python train.py --bias="none" --init_std_qkv=0.0214 --doc_mask=true --dataset="wikipedia_en"
MLP neurons of a small language model. Each row is named by its layer, matrix (gate and up: input weights) and neuron, and shows model dimensions 165-292. Each number is 500 + 25 x the weight over its row's rms, rounded and kept within 0 to 999. Numbers have three digits each. A neuron's up and down rows have the sign that makes its largest values positive.
A block is one neuron, or neurons of one layer that tend to fire together. Before each block is what it responds to, as a language model described it from the Wikipedia text at the highest values.

Responds to: Year final digits
L2.gate369:478476481483507465518513533504511499511471507471507508489465481470452515498501521513480482515511509506498498516527493512452522505466469521530520520512489468461488570506446519539519459496493504524518509507531478510502515500533484492505502531482497567491516491525513449508509477519470461498525486535541510502574513520466535507553441466481501509506450525505481471473517526545536479547557
L2.up369:529526522489482510508463508542542492512453540482499470471493522503500479522479504480505533501497467524488479517482451509513494463517497496501523475505507467473519475501425532484516506522463514519510494475499490528520441498491496493483510544456485478549482501521491493548556493489471489495531500512485486500488509494438531488536465470492490463466496554517476529483527494522567517505487
L2.gate429:526517483520484490469517491488486537519512488473511526506530487548544499477480485462514522508497493544509465450499511474478513475550471447553536506457516486535517515495518488473503474469530484511472464492539477516494492508505515530521486484508500506486523498518513495497463484547541474450531516511546515496490499417478518530497467501473514549540547475472507504466496503552488567501522
L2.up429:492479555497516473508513503514483480484519482494500466474486494487536497535520450454516502445491477500482521482489492509490519518517520490507503533497450488494473513485506484506514500473486497470478487501536513522537496504509520513542506490502514493533501490496469518523478474504541525512537549531514485520515481502491508487457467537520553489517478519476493495495515533530485523510507
L2.gate596:501444461476480516470538468481507466468497518517509519497493511498483528545461516492518491507493542531474491515516525470527499502517496509467500510506501486530488452522480459510507472472517530504516503540536517525463497489518508498467486486511496520515530515523492501519475502542502509483512465505491511500491477490498509537540507515514455532558537521543500531498477496531544537516458
L2.up596:500462500531514520500502527525483533536522532526512509487538501504511543490479512497470487489508517535543460531522516474473484497545493516496456525552476477479516493483465485448522502462470490483483512522539509504475496471523456500464496546478492535522510545539485484480487521518493538492555520521511516490514476502498533527516516472509450509504493482488572508519510481507481499455506
L2.gate613:528507484478506444526449512544509481540502490467488523478472507503532484500503506503475499509527516517473500473558533520483475529493498537528560454503484450501481490492448527491451551504525515537501503487517529491474470539509521514508478494509493532523468494469533455468519479497517491548438528528528503480466463513502490503512521566526504516511498490536487505496477486472528496534500
L2.up613:476468520510479489495497484545445451514519491493493507561508513511483470510518483506496481554484523524484525492515517493463496460462477456467469529530485490552499516504492476484496503519478498501531491507538487461479491530477471510472475502468483552458459561519537513487460490487466469501532489523535483542491498504519514481510505521502508531479525502475538490492449476494523516555493
L2.gate616:516482500510533506527495512498486433506504497487477502464507501476493509540484476452509528532494537519504543459517542454483527435529499502453516488469423498518480501494496530459501509500502490494537490486515511525534432508492493502486498494502471542546550476463519514524507508502495543476520519484513446496494486494512442478514489445504499566490512475503494516506532532505474528516495
L2.up616:549496505505499477494432526467455509472472519481505456498517504511496488510514516473464501472482533481486504493463499487511493505478526523485472496484462508470507475536553474505446544504468534522487476495525502497489483501494544508484530522500522462530481464511479509516506478509510503484486504514490513493469474517475449500467548465472523506484494527454501486519512490434451525546537
L2.gate635:497515474506536527479519513545517517475482517503510476546482467499486492516474481498502557504487500483511524465483478456535504555522496532495532485459494511500472515503489508480512502500487471475547453456486496563473550536533539497515504551502488519494523504553516486494523477509500521533498517488474513467522521479513527497513522507521477523514515520517507504474498523513485511495464
L2.up635:526493499531507468560492503493506481489514459558533490491484547490468482473497482514465505508462519456506472467506545479501473470530462492446537488500501517512510505538534480495497474514481503490515530570555514511495477501527469494458444502503454517479524495504470487523521508439475489500482481516500491486482568523491507501497489520484524463521492480507508543500543555476529518473523
L2.gate663:498502521505500474551447500500515485503492512561487518482529533502454503512512495492521478502525472508478537514492522521500457531509531518537482521477469462498471488507535517491511537542543418489494488530498471518528517536512514504456507511511515504493442492508484479507498500473534476485512512493492495519517493510477507482557496512512494471514488529453479507482508517505485540503451
L2.up663:514493505469501507543479466487528567472443478486486471485478499493440519505476489475524518469479475532533532463514528499522492478461520497473514525478518514478478533452495509477493531513508488534463488516494524498500467414495460486496490511471530535502485507475469490492515491534451519475567504484515474480481483509503495496538489468560470480495488486502484529492534486522514483504501
L2.gate712:480494481478524480469505517527519510492496548471508523540496535483476491537501519507487533501491488468495549461518459490517468474492502454456483478481492484489527476513487469505459479500511555470500508463465492474474511525527475551493500522469477486513476468478518498451482498507521473503473506488504488505478510478484486491511531466520542492516500493522525455474490528475546508523505
L2.up712:448500504495552442482518485522500525481475493483487491525504562438489471482452568514498491503501494466552539507495513493496506477489502525505556538521526478478515478492457486488467521558469504469460518518490483510501517488533533482450508487502491543542451507516539472466532446478450495504578555497563485459483506488522504512543476531477529496491508512484507491447510500479514526482460
L2.gate735:535519486444510523482530492506536491467487497523538552498515497510481452523446501457492483516461476475521451485499480532488523485484552509499552516496518471467462498497504509483477560501513527505514496514471483480477530498473497486495468493463508514476509511516531492490486547506517494508490485514494458515506502498502498468555476513481514480518487483498538507515500536512571494503527
L2.up735:501478507541502572517521512521480510460437529518562488474496475510489474520495478513476500508485500495479480511525504446473511476542495490505496526524509502478486525506445483452494530530454492532471439505519521503519511487462507515491499489498488484500538506508533507455511481483490516492520528541466499469530504493469518521544483484460513492500485473519525530524489494503503508528483
L2.gate812:482498502494485454498468526519506491477529507521523531489497499504478493479539502494499483467496512499490516530523463480453479545507492531486475503491460456544531469512491487523530493496478502506499471485503495478472508484515533496456541473485454520513512509492482503496486492450489483499512521490472507479487466493492469500536466520500521528514471518490484534529511496510505504480481
L2.up812:524480459519527502469468500500467536483476513536513499499489506470492456467476554514479516486507428493475495501519447478546503472503507469507490474498507521497500490496504464488446532515514502471492517499514528506506517494466485523523458504525490504543489522503476470467518505474510541491494485441495464479483499508486466512503490523482530490470515535443553489492461514475526536466492
L2.gate1152:543482487497508501522492520529553472483506496503505505513511537510507535490466500530495527535520545502515513500514489519487514455516524553517529498484494491484530475470458496534448525513493513520504517477542497499502510498484482497514490497489491458441504453479506482526466485494530518500577514494479456489489515533476516475510476464550482502516501523498458512523555517484460515491490
L2.up1152:492475515524482484530499511468494503476500527507532479508480540522476495516470516502520536459489527495502552515483506496505513476487472500507514540486498489505515491514490441484523465485505531460480490514579498468490530528505495509513538502480522467510504512528493465521501477533518519505521488523529482507452485531486511453481504489520478464497492518477457529491480485515513528551544
L2.gate1156:453455467526497503530502495496499487492519524568505502469517475503506524504476520478523522487509497462476544525505478491492452503515511515519525521486507490484517504481491530486507531469506514459491509479515465477520495484484508503463498507518521540494484488458484539503501535498504489484517489553494525526508479491499478540470456521547489498486532486510463524493526543495523500549503
L2.up1156:509516490446484526514463472519518547490483509536543508501529525470444483488482525457484500488473526446481511509486489453515518486501492507575516503477500480534476509495518521486476519484483476504475529505497528502488519504504492507522505493459511512457487477493460488491510517466480503481490520493496461481495495492490507476527489501553494466494497477533510512515485511479489492516478
L2.gate1160:504497519516468511503483505499529519480422500495516519520489508472509516518445509517509531518482494516505501526491521467467495467505510472504493447487513485517517485507479530524495509510479515481470522517539516490481463467476468481543487531476558491492443518476466485511507506481457509461520505472506471477469510486449457501496441490513529501480502530470499443526474580544530475501473
L2.up1160:504529437533485504569500509453502473497497497505452572479477520523502515484495499482468512499512495517498532480480472497496487498520510486479510480488504486502515484486489488489474501490517515519520484519504502498504493480467482506516495533497535488506507522462508509502510484490542540487477527485523498501511536515500461487499502518494577487476456486449527461480493550523524544491521
L2.gate1217:491467484519525483513494513510497533512406482479522465507524468483498498507499468506483527491464495494504481499541483515496553487481519506510527471517518467502517518465488491519506536467503489464504513456558531495478467525522501467491496503491487515482481509528495494514498500471523507506514526544464505426512508493499502493482507540509542483535516512468505478529507540521531487481490
L2.up1217:515518504479505529481462478483495508503498539496500495519516524489484453512499493493499497490483531494495511509506503520501529525539548498492522496539496473523530535490549542525450475464479493502461506532523443515492525478451507491533498504507463531525482515515480505522515485511540460444520543519519465481500541492492518530518477522490526474528544483523533456477546509499502525463495
L2.gate1307:545524490484532480499528487472487527493494486497478468488526552493532509523480474524465548497495542498501493444528456495513533481594521527538489482521496485496545500520472498476488524488485499446492500557550464453521477548462510512508516502537487502478524438488487473530468523512463493508474499536501540499495462528512508546488490500497510534519501540562509538522468549504520513513508
L2.up1307:535496486469522519497547490444529505501533480510481487488497507516498473514470460496506497471480521494532531518478491469530464475515541499531446520541483511479528493525461508507484514495501502464483508511536464446553483471471507502492502516474501506449496480497473477509480475475473486538481513546469517530502521531491493545504494472528568514533510498532507511510481517457476569507507
L2.gate1311:519514502501531499476492503502526481502475511431527492496518502503499476473449514536543522529528527505506492484501498460494516519508480397535517480528490500505515482465514503517476478494515481465423506482482491470547523491520507520505516547488494510521497496483518488557496525485449497519485461486503540493490528532523509457471448489513529445451493492478478510497512502537487567454528
L2.up1311:502512490501433498539454505504513511482497501480481496501497506500469491525519489497525502467540549493515489510530503467517515499514526442512481464484510514470500505479512513502459490488522494466479503511486511509498485514552476501532532529488491511503503504535517463538516483504460448517486508467486419489474493535477473476485485487507500510472508498496462521498516511512539535454509

Responds to: Year final digit
L4.gate65:532530508510499518520459482518479524569475521494507493491495489475481498465542500516501464494517450479475452497468497466560498473504537494518587553489515502503496466481483516501469516444507499498473540489493503512502481501500534507502498519475508496520528510499454538472531479514512483513461516531510445473473515515456507512488507503483543499526510480474542480444503525458462471501501
L4.up65:504469539506490500492519500467504513492518525553501488521533505518452476518540551503543494527495514538472484476535506546465492498499474502501558464503501490468507503504515479491553495520473506527530497501536524529512522536541534534507479507519535556533504521546510480482496472488477491454507473515490493472516523460546503514475486511460476522518487505496478491498529490490514484541491
L4.gate190:529490478502469483497489534496540493540466530505534479478491516501499495454502516513459549531510456515473515512518529483446491466511475500497495477479464527519522504504526453557469532527472485516497541487474508487483501501516472484506462545515556516492491496544485464534470500512439493488509482516485473430499521451466533515524472536512530480540435486498520510473485512502531469526512
L4.up190:480529556521504516566494515485497520484464449539514520503456516437500504487495550502479508510496500530474504476515490500495507505479472509482504542473506479476502498531501422520502521499498518515532490493521497518482525528508483460490464477515480553472476515495491510550557519543459537483495518513503495484541461468534526480531508498463473557479530516490489501441500533460505492490500
L4.gate978:467486528437534491472535508509519497459492523501520495517514507506548508477487443498489525514527490476503495519506481537484499535522487489488489478513467492463525504500480464554510491477487492502501534507470492486516555530494494508484499534482498511496509515504498468505505513476520504503542542474442503471490494497478513465500486443535468475490504528481542498499494501494512487457514
L4.up978:531496463511462538483524481496519496491536488533504508509507499497518445486522497500511553553488503515531463459526482503522526548499484533492541521503515480483488496501528506471513500550490509492530498509513490507547549528485503497496471511500539540532478484508500474527494474525502461413474490549497511513527505482485531500504504488526510533516478485510498491487488492465492477472480
L4.gate1165:530511489534508538529464474497522507499457525529496503504540518494481488511541483562498505508476490529489489489513475533500490503496497485488523543466520525490510513503497521542486510487542545512509491468551450553503514500483514502546519491490518523533506537519525496500491497554472527480466465492530469535557492448500493504480513506497520512484537509484534493464566552521501540484527
L4.up1165:529551480485491550516499462506505558519465480531502506476509530457504492478511544524509458527495445498517485489499508524480518512502488495523475459505524507492509467468506471524485430499489514533524527511494509511457511464483449495486502489489511531484459515490494480495476461505514484485495509464499514485509481470507510494490511471458480487526477464507501510529508518516488511496477

Responds to: Year final digit
L4.gate227:573468494526492506483508528527535481505509512473492505437543470516497485446532451495489546519501464524465491504501478516486492474509473489522493516456498525528527508507491469468480497478508480476500533451494514517532555511510498504504453472497502520525569506486489525504508494450523457466490474511478508476524469488460504504525508457461515535503473495518475533539487486515509481494484
L4.up227:517489464536522530442541513487524491535541515502494545429506508496507492503472489515485554487488508552471480490491480487473454498495481522500489497500500503487541517482513462491529511516502526516481577472486471520517522541503504482471485476478518483485548461476537518516513484468497497519494441509486512466536513517488518472580495516483486507490468524459499472506494550496522501489479
L4.gate304:475490542484504510500495503490523489507511493470484506530519498511489490504517529508567493545548426494507496448543489478456484492504456483500492533526504450534523519465503515473484474529546502568472501470530500536525519487469454510493497502499483522581493490544494503559494527509522446488518460519503504515469516498483520515523517480506532504544525449513535517498515452499489510520529
L4.up304:500456483528501504540500476537520486483508508474502502465502520471497540478498486540473508495481472475489505448486487522470486504487521527483496493562508465536505502453485441540489513499508527500433485540505546505508522507482476462499501520520446465524508523522492471478463540490487505503488488510520505500464510504510496501485496493542498491476471507502515516473477547476529519524524
L4.gate459:481540523493521534490562470532471504513510480471528474470495492496472544468480504494519495528521517523508491495486494454462498528579464543495492481523505521443505519511481521477514524507467519506507539508501481493522442461504515479523543507520494540508504480455516508492477530509514481507452501465488498511505506513508515450535466515497528444473484457508506494464528502485507479483478
L4.up459:466504509455493511523519496460491553500483489491523552520492489455443492511472492498547493502508498514515486460489495501506512440507486456466530507482511479502503527480488451536512495506526509500505483488509491490541508503473489499454469490508483468540494492543509483481530490518458491567506498496514459470512514481520533516520482479467512499554526514494475512503522515494521473494481
L4.gate926:480493542494527444492467486524521520479496535513516532485497494496480537485527455529533478490544498508498513495531486479510448431505511522474477510463474464525531517475524487495553486523518470510479500481480501506464544494492495455481488542512522505493543499533541501470482495492511510487492507490506503513480566533480500458554487477471555494488488496475514530481520509526449497524492
L4.up926:477503537544540532516514523518507480513501485481465477507526495515509462465476514511522488516531438499507504497518484455516501504505513474504505477502505527482486500491523534510510515469499495536510510512524491490569512545437496492516440521496486483545537486517463519501490491520520480437477526481514510510503501484517538520496429458498491508536499448485520461445501500488485502457486

Responds to: Final year digit
L3.gate602:497500502497514491453512480518474494547494527491546532522489529524482487507500491507479524514463501513510492513497501510501527499506519515497520516487512488473516505461506471521509519526516506532496504516515477537491543520521491492497462504517479486517500512482501460491459487493468504469484470530522480504502532479461466498542460515501459459470511530502482506478502500504483520535539
L3.up602:491476534502482441501507472506530502506523481518476501489474509476515481495488509491534508517510492480425523466500515491468438497524452558545501498537517499504476452510469526551550506481481485536463459481511525508488480503484480468498505533499503489519499500466530520477538546451537479521531488507511496494519482509519527499497504489474527483495424468476521489494480529511529495508489

Responds to: Year digits, goal-minute marks
L3.gate847:486484515484476451499504463490519502487501510534514502498489487519499471469471493502546475478493449493496451472483477501535493508529481430499520484505523468521485487517493467502490531470485502482471469484500465540479513461512518471500520456493549507524498467460478527497594482477514533491514482491505521483469508472473482515532486479501538495509515466486500476491486551504488506447489
L3.up847:498542490483488479506488485514479486520504469511522512501480474517497526483482506470530524461467478481508498487494455516532512525501503467494553505468498478455508502475457496533492533520477455463472503466530509500462527484462507520495523500498504501516556456500486487448482497525458533539494501501519528456523486483500474542563489533479470516476523528531526490529519509488530532471427